config.yaml
n_layer: 16
n_head: 10
rope_fraction: 1.0
tie_embeddings: false
init: "uniform"
init_std_up: 0.0282
lr_mult_down: 1.5
MLP neurons of a small language model. Each row is named by its layer, matrix (gate and up: input weights; down: output weights) and neuron, and shows model dimensions 80-143. Each number is 128 + 24 x the weight over its row's rms, rounded and kept within 0 to 255. A neuron's up and down rows have the sign that makes its largest values positive.
A block is one neuron, or neurons of one layer that tend to fire together. After each block is what it responds to, as a language model described it from the Wikipedia text at the highest values.

L9.gate13 [130 153 128 161 154 105 118 136 132 150 152 105 118 126 169 164 109  98 120 157  99 169  83 139 137 152 118 147 155 153 148 112 189 144 153 146 125 142 122 121 132 141 152 168 120 125 150 136 157 139  85 133 155 142 106 116 145 138 182 103 129 156 158 168]
L9.up13 [148 136 146 134 118  93 134 135  95 145 136  94 139 111 151 141 127 128 120 124 154 108 123 161 146 121  97 135 108 104 142 113 169 145 168 158 116 147 147 134 135 112 128 136  97 148  94 121 157 136 129 115 140 148 126 132 160 227 141 157 127 128 121 121]
L9.down13 [134  90 175 112 165  75 103 129 149 156 175 123 115  77 133 119 152 121 145 131 149 116 101 141 113 133 113 112  93 117 135 176 149 161 126 154 129 121 158 126 141 130 137 119 111 129 125 128 154 174 109 131 172 141 114 130 152 121 164 149 160  98 152 132]
L9.gate80 [109 119 157 150  71 116 115 103 110 104 139 115 113 148 118 158 101 142 141 136 129 129 120 135 147 103 137 108 110 138 135 155 132 167 129 113 162 140 150 104 127 140 143 142 138 166  85  89  89 151 145 124 100 119  97  99 110 135 115 157  74 164 129 128]
L9.up80 [ 97 138 178 131  86 112 108 152 115 132 140 135 128 111  94 176 128 124 152 158 148 115  84 100 157 128 107 115  67 153 109 103 165 154  95 112 110 107 129 182  98 117 149 167 127 187 165  96 120 165 126 138 117 144 122 108  93 109  96 139  92 179 128 122]
L9.down80 [136 130 114 124 137 163 135 149 137  83 110 116 123 125 135 163  98 118 156 119 128 148 114 181 158 139 132 108 105 104 120 133 142 161  95  97 136 139 111 142 157 122 179 146 167 147 158 170 127 125 136 110 124 135 148 114 107 140 130 147 129  90 102 137]
L9.gate398 [ 97 157 132 169  91  88 129 144 126 133 191 123 122 121 129 180 139 121 147  78 135 106 115 130 169 148 152 100 128 145 123 120 149 153 135 137 138 134 140 131 157 150 155 166 155 118 119 165 134 165 125 125 122 154 132 135 126 171 131 140 125 124 114 164]
L9.up398 [101 186 117 111 118 108 131 134  94 101 148 123 120 110 168 127 134 122 165 107 163 139  98 154 143 125 123 106 119 183 146 124 137 145 149 123 164 196  72 129 121  92 127 116 144 114 126 173 146 157 113 128 152 130 159 143  98 144 124 137  68 112 123 160]
L9.down398 [141 152 124 116 149 142 143 114 122 158 140 131 153  81 168 145 135 142 150 108  93 100  98 164  95 162  86  91 124 149 118 111 163 162 122 101  99 140 121 103 123 106 118 159 123 138 130 119 138 140 119 128 142 165 135 154  71  85 111 122 116 146 120 164]
L9.gate829 [105 105 133 125 132  97 120 126 140 123 115 107 117 115  70 121 116 138 142 121 136 146 110 146 119 120  92  80 115 132 127 157 148 120 154 119 134 165 117 169 127 125 166 102  90 120 115 126 171 138 109  99 121 118  86  95 153 147 139 144 119 110 157 113]
L9.up829 [157 146 120 125 100 123  97 175 147 112 159 177 136 130 127 153 124 121 140 149  85 143 136 147 136 120 148 155 112 134 162 133 134 171 123 130 101 127  96 160 124 143  86 138 115 123 145 113 148 125 106 159  72 110 150 131 109 138  99 120 169 109 114 157]
L9.down829 [161 157 155 131 170 159  64 106 149 123 183 139  78 115 107 117 125 138 137  93 187 114 188 131 105 112 156 144  95 120 137 119 142 110  94 156 127 116  87 116 131 141 109 104 154 144 173  64 140 157 107 107 129  62  95 132 142 114 131 119 124 171 100 160]
Description: Fires most on the "y" of sentence-initial "By" before a time or means ("By 1977", "By this time"), also on prepositions like to, of, during.

L9.gate489 [120 122 106 116 133 111 209  93 163 115 129  79  78 129 130 124  90 145 115 101 110 133 118 144 149 157 139 121 127  94 102 152 163 149 172 122 167 154 120 180 132  95 158 108  81 101 149 122 128 150 120 117  94 130 158 120 117 157 127 128  91 107 167 120]
L9.up489 [159 148 107 130 128  81 129 137 170 123 128 134 130 119 149 144 103 110 169 144 103 143 167 138 138 122 139 100 129 117 107 123 132 114 194 103 112 160 141 181 130 106 163 135 111 139 137 112  83 135 141 132 104 133  90 124 125 129 139 113 114  89 126 160]
L9.down489 [169 122  92 154 127 149 110 121 166 136 105 128 106 146  89 118 139 163  90 130 111 116 131 106  94 114 125 141 134 128 119 139 156 140 152  97 161 130 135 134 129 107 104 112 159 144 142 148 135 138 124 129 161 108 182 147 121 140 139 147 112 121  98 111]
L9.gate673 [113 146 140 116 105 100 140 169 155 148 127 136 124 100 140 147 144 140 137 112 139 132  85 125 122 135 148 111 142 111 125 142 137 107 179 140  97 150  93 129 137 138 200 154 144 128 160 112 127 116 136  97 109 132 180 148 133 122 143 157 160 121 144 102]
L9.up673 [ 78 138 115 116  92 159 121 123 122 139 167 115  96  64 128 126 169 157 122 105 127 121 127 107 137 126 141  83 131  82  94 114 139 111 146 126 141 127 165 120 133 110 128 130 116  87 152 108 141  95 115  84 117 114  96 142 141 102 100 174 119 123 132  84]
L9.down673 [129 112 139 128  75 111 147 123 107 105 104 105 100  98 130 135 107  71 133 147  98 121  68 139 111 133 118 111 108 140 133 145 127 152 138 108 100  94 121 168 129 147 205 115 159 123 147 106 133 162 120 123 122 133 121 141 101 102  97 143 132 180 131 167]
L9.gate763 [164 141 152 121 107 109 125 138 122 113 117 165 141 102 159 143 137 155  82  65 105 112 101  91 122 126  95 119 117 137 114 123 111 140 173 125 149 165 106 118 125 134 146  98 144  96 126 107 111  99 111  99 117 157 167 150 104 154  95 119 141 128 123 106]
L9.up763 [ 79 177 114  90 165 156 121 108  96 132 154 109 143 108 199 104 135 168 113 122 140 102 126 148 161 123 116 119 138 104 159 134  95 103 155 117 102 184 128 148 128 105 127 135 145 117 146 122 127 109 135 109 156  85 141 134  88 123 125 127 155 131  98 118]
L9.down763 [107 141 155  95 114 160 121 131 169 119 120 124 181  99 119 138 145  97 111 174 102 168 176 111 178 142 143  90  95 131 117 137 150 156 136 171 109 140 147  87 164 105  85  98 148 165 113 134 138 151 102 105 122 115 124 111 128 108 107  86 146 128 184 118]
L9.gate809 [144 100 117 135 109 123 169  91 179 119 136  88 139 126  81 125 147 110 121 121  86 115 109 125  93 136 148 111 144 134  83 155 139 145 188 132  90  96 156 121 125 121 117 153 157 118 151 165 125 159 124 118 142 164 153 154 125 136 130 148 170 172 106 128]
L9.up809 [107 135 129 167 132 177 143 172 179 122 151  94 129 119 121 168  87 125 106  78  86 115 136 122 128 104  65 111 116  85 160 139 122 148 186 146 124 126 163 151 108 140 142 154 109 132 109 142 140 114  88 108 138 106 163 156 139 152 107 162 119 163 122 165]
L9.down809 [155 136 165 141 125 115 143  90 125 128 127  78 114  96 119 140  92 110 112 153  80 106 117 149 123 136 116 145  91 135  95 112 132 131 151 109 132 125 153 131 144 117 153 103 156 124 175 177 141 168  80 144  94 107  99  87 153 133 146 159 111 116 114 156]
Description: Numeral tokens (digits or number words) that start a quantity before a unit or suffix: "a 5 acre", "6 ft 4 in", "49-year-old", "25th edition".

L8.gate4 [134 117 112 118 139 129 123  74 158 135  98 123 132 142  94 116 121 137 108 134 143 129 135 154 121 127 112 144  99 121 156 186 134  94 114 123 128 125 127 114 136 113 153 116 127 167 161  84 126 151 105 113  60 166 132 160 125 105  74 110 138 157 136 141]
L8.up4 [ 80 111 116 128 113 163 126  97 128 117  95 103 133  94  95  89 167 107 125 146 144 124 115 133 147 113 147 164 118 152 120 107 126 136  91 112 138 106 120  82 122 134 129 117 106 164 135 100 166 118 137 103  78 124 139 128 145  93 100  79 138  86 144 133]
L8.down4 [160  96 118 106 145 118 133 128 162 145  98 122 117  81 104 114  98 143 149 110 150 130 113 119  99 150 153  95 141 171 119 101 129 109 143 117 114 104 145 147 124 142 114 150 157  75 113 111 110 111 156 122 159 119 159  95 116 152  92 104 144 150 106 133]
Description: Mainly infinitive or purpose "to" after verbs and nouns of intent (in order to, attempted to, a way to), plus clause-linking "and" and "that".

L8.gate651 [116 101 121 124 108 136 121 163  80 122 127 138  76 100 130 123  94 125 139 101 138 122 107  88 123 104 107 107 138  96 117 126 161  88 129  94 145 113 175 169 117 117 147 100 109  75 130 112 157 169 113 138 139 151 131 171 132 111 140 170 103 121 151  74]
L8.up651 [146 129 146 141 142 135 107 103 137  93 122 129 130 142 139 141 117 147 178 105 135  96 116 170 120 109 128 116 116 141  92 163 137 144 149 148 111 147 159 146 115 130 122 109 104 150 127 131 141 115 134 102 131 147 110 119 136 144 115 160 136 136 179 126]
L8.down651 [171 167 128  65  76 113 112 103 124 145 115 109 109 140 172 130 146 116 130 153  98 110  91 101 151 131 128  53 141  95 123 155 182 134 122 114 151  95 148 144 126  99 146 128 123 167 140 180 121 151 147 164 159 125 126 143 152 112 138 152 129 180 132 169]
Description: Digit pieces of numbers in running text, often after "approximately" or "less than" and mid-number: 80(0,000), 3(30) nanometers, (10)4.5°; sometimes word-piece fragments like ma-ple, thir-ty.

L5.gate131 [ 93 145 125 140 101 137 120 139 143 145 171 126 151 150 126 101 109 136 113 100 121 134  94 109 134  97 106 144 112 179 149 107 124 134 136 158 173 105  89 132 124 104 151 136  87 157 128  66 115 135 131 127 128 160 143 149 109 122 128 150  99 130 110 106]
L5.up131 [ 95 128 110 148 119 150 158 140 182 114 118 129 135 136 141 134 135 113 152 126 133 157 131 146 120 101 118 140  95 148 121 140 140 152  90 114 144 150  83 126 107 124 174 137  80 151  98 129 112 162 151 130 136  97 146  69 121  58  80  90 131 133 125 103]
L5.down131 [114 103 137 148 119 134 138 155 140  95 143 134 120 133 179 118 127 104 163 133 129 133  54 123 149  76 116 117 133 161  77 128 169 106  90 153 141 182 109 156 124 151 141 120 135 121 129 117 144  97  93 100 118 120  77 163 108 140 131 162  90 120 107 161]
L5.gate520 [132 160 135 119 129 133 101 108 126 137 149 137 115 126 133 133 150 119 137 151 135  99 145 114 105 109 140 133 114 112 125 144 131 148  95 142  92 171 125 108 150 119 105 121  82 150 159 118 137  63 203 164  97 136 144 132 120  79 125 166 112  88 101  69]
L5.up520 [ 88 136 157 166 113 133 117 159 100 113 128 153 116 119  63 142 115  83 133 115 118 131 124 117 113  79 110 163 120 150 181  97  97 139 150 117 129 173 114  97 153 150 126  90 118 139  92 115 143 128 132 141 104 137  80 133 114 125 120 168 127 124  75 121]
L5.down520 [ 70 111 170 159 102 126 112 144 110 123  96  83 166  91 126 134 135 158 112  84 130 140 138 119 151 143 119 135 139 122 130 143 170 123 147 139  89 108  93 106 131 166 115 147 100 147 131 138 172 129 108 120  91 151 159 112  93 129 126 144 118  91 117 113]
L5.gate572 [161 154 135 143 138 108 100 133 154  97 124  92 143 177 104 142 131 141 124 155  76 126 112 127 137 156  98 160 122 114 121  95  73 131  93 131 139 125 103 143 102 134 134 118 142 133 146 149 124 158 149 133 143 118 131 104 146 119 132 155 120  92 157 138]
L5.up572 [128 113 135 155 146 111 101  83 169 114 110 130 138 160  96 135 178 123 155 137  85 116 119 145 111 118 148 140  88 111 133 116 117  99 138 125 126  94  54 134 107 126 104 129 112 145 153 155 144 165 111 146 148 142 144 136 118 134  86 112 126 133 122 153]
L5.down572 [144 163 136 153 104 146 125 126 131 122 117 152 132 118 112 122 145 104 130 162 113 121  75 123 129  93 140 137 108 166 111 160 134 146  90 120 115  87 116 117 145 143 129  79 134 135 137 174 111 121 191 115 155 105 139 140 104 128 110 131 118 151  95 151]
L5.gate645 [132 141 103 182  93  98 146 108 126 159 135 146 161 182 146 143  97 145 115 118  97 139  82 160 104 116 170 117 108 148 132 164  72  99  90 109 148 133 140 161 140 122 152 180 114 123 125 111  62 142 134 151 113 115 104 125  88 133 138 169 139 133 117 116]
L5.up645 [115  96 128 107 139  89 140  96 136 135  94 141 108 127 156 147 111 134 139 143  99 140 114 163 114 141 132 137  82 117 176  86 120 114 133 100 131  97 112 132 147 150 141 116 115 122 102 102 123 156 112 150 106 108 145 143  70 134 119 147 134 120  87 143]
L5.down645 [129  96 123  98  94 118 129 173 142 134  98 173 134 119 152 127 148 144 143 148 147 147  97 155 153  96 127  98 139 158 125  86 169 148 119 124 122 105 117 107 132 156  97 112 148 126 140 162 135 152 143 132 110 126  95 120 108 120  93 136 112 105  95 137]
Description: Second word piece of a word split into pieces, mostly sentence- or line-opening words such as Dur-ing, A-t, A-nd, and mid-word re-ach.

L9.gate262 [122 144 112 109 137 125 156 111 151  83 112  98 123 142 168 137 142  68  86 135 140 139 138 162 128 141 153 123  87 158 130  96 135 178 149 141 106 112 101 136 151  97 111 144 125 123 115 148 136  70 152 150 142 104 168  92 140 169 145 127 149 171  72 105]
L9.up262 [121 140 114 141 136 142 142 114 138  85 121 127 153 163 126 154 100 160  81 117  95 131 142 168 123 159 129  76 122 148 133  86 111  92  71 139 196 127 129 123 120 139 137 106 117 111 116 117 145  82 117 116 127 151 183 135 143 156 126 183 144 131 142 101]
L9.down262 [108 118 127 134 146 126 137 100 114 121 117  93 119 150 117 129 169 156 100 123 113 109 108  81 124 132 152 106 148 139 108 151 111 146 167 116 161 137 131 132 183 167 138 141 181 155  91 165  83  84 148 132 114 139 114 114 123 125 161 139 135 138 108  92]
L9.gate288 [137 124 138  84  77  92 108 139 136  90 119 142 128 122 151 120 144 112 106 149 127 117 128 153 150  86 151 109 116 109  94 148 119 129 126 131 171 141 161 112 113 124  87 122 162 131 142 133 161  84 124 195 112 151 103 130 150 128 146 171  97 147 166 165]
L9.up288 [159 135  81  99 107 160 135 142 114 103 111  95 121 104 123 108 184 143 116 164 119 133 141 119 112 118 131  91 138 124  98 106 130 110 116 135 130 125 150 147 123  84 110 125 139 169 192 133 133 152 146 121 120 138 154  99 120 131 140 115 171  93 171 155]
L9.down288 [ 82 104 181 101 115 159 119 169 167  94 129 137 133 102 146 127 108 136 137 150 138 134 135 119 102 103 145 112  70  82 134 129 176 184 129 144 120 141 117 117 135 138 109 151 110 138 174 127 107 150 108 124  96 127  92 147 185 115 131 120 115 169 127  90]
L9.gate304 [141 194 170 152 142 137 118 120 152 149 186 114 140 126 176  97 138 147  98 163 100 152 143 146 103  75 118 139 135 134 103 133 133 124 115 123 151 180 134 137 138 159 129 143 119 125 105 101  92 120 150 122  85 131 176 116 122 110 146 111 135 104 157 126]
L9.up304 [129 156 120 122 127 117 126 128  97 120 116 103 119  97 154 131 138 103  95 151 143  97 130 126 117 137 127 128 151  40 130 106 144 144 151 136 128 110 134 125 134 119 124 110  96 155 118 122 149 113 111 186 123  80 107 146 114 137 108 106 117 111  95 107]
L9.down304 [123 114 124 136 171 157  98 159 113 125 129 157 111 157 157 121 151 133 130 167 133 119 171 130 135 141 116 121 107 151 102 119 148 159 152 112 197 141 131 103 132 142 112 115 155 126 111 128 139  99  88 112 135  98 134  71 133 125 114 135 122 163 143 141]
L9.gate723 [141 157 128 133  95  84 144  97 161 100 115 173 131 111 119 149 143 146 132 158 118 174 124 156 157 145 158  96 131 123 104 105 142 105 118 138  90 156 127 123  97 122 116  50 130 156 132 139 111 108 127 115 130 113 101 153  90 144 171 158 120 101 140 139]
L9.up723 [133 135 149 123 116 144 102 110 106 151 140 105  88 153 105 110 107 133 143 161  95 152 110 139 106  97 105  91 127 158  92 116 100 167 114 138  77 127 127 116 103 106 115 140 108 134 101 130 157 114 100 135 121 141 133 169  88 115 103 145 138 101 152 141]
L9.down723 [154 106 173  90 146 140 125  88 149 128 153  94 120 101 123 161 143  79 140 150 128 143 103 133 144 138 120 112 129 145 129 160 117 104 125 103 106 151 131 129 122 157 118 121 114 141 124 111 103 124 104  75 130 123 130 165 150 100 143 150 121 181 129 117]
Description: Mainly " as" between actor and role in cast lists (Sean Astin as Tyler); weaker on adjective-ending word pieces (convention-al, flu-ent, com-mon).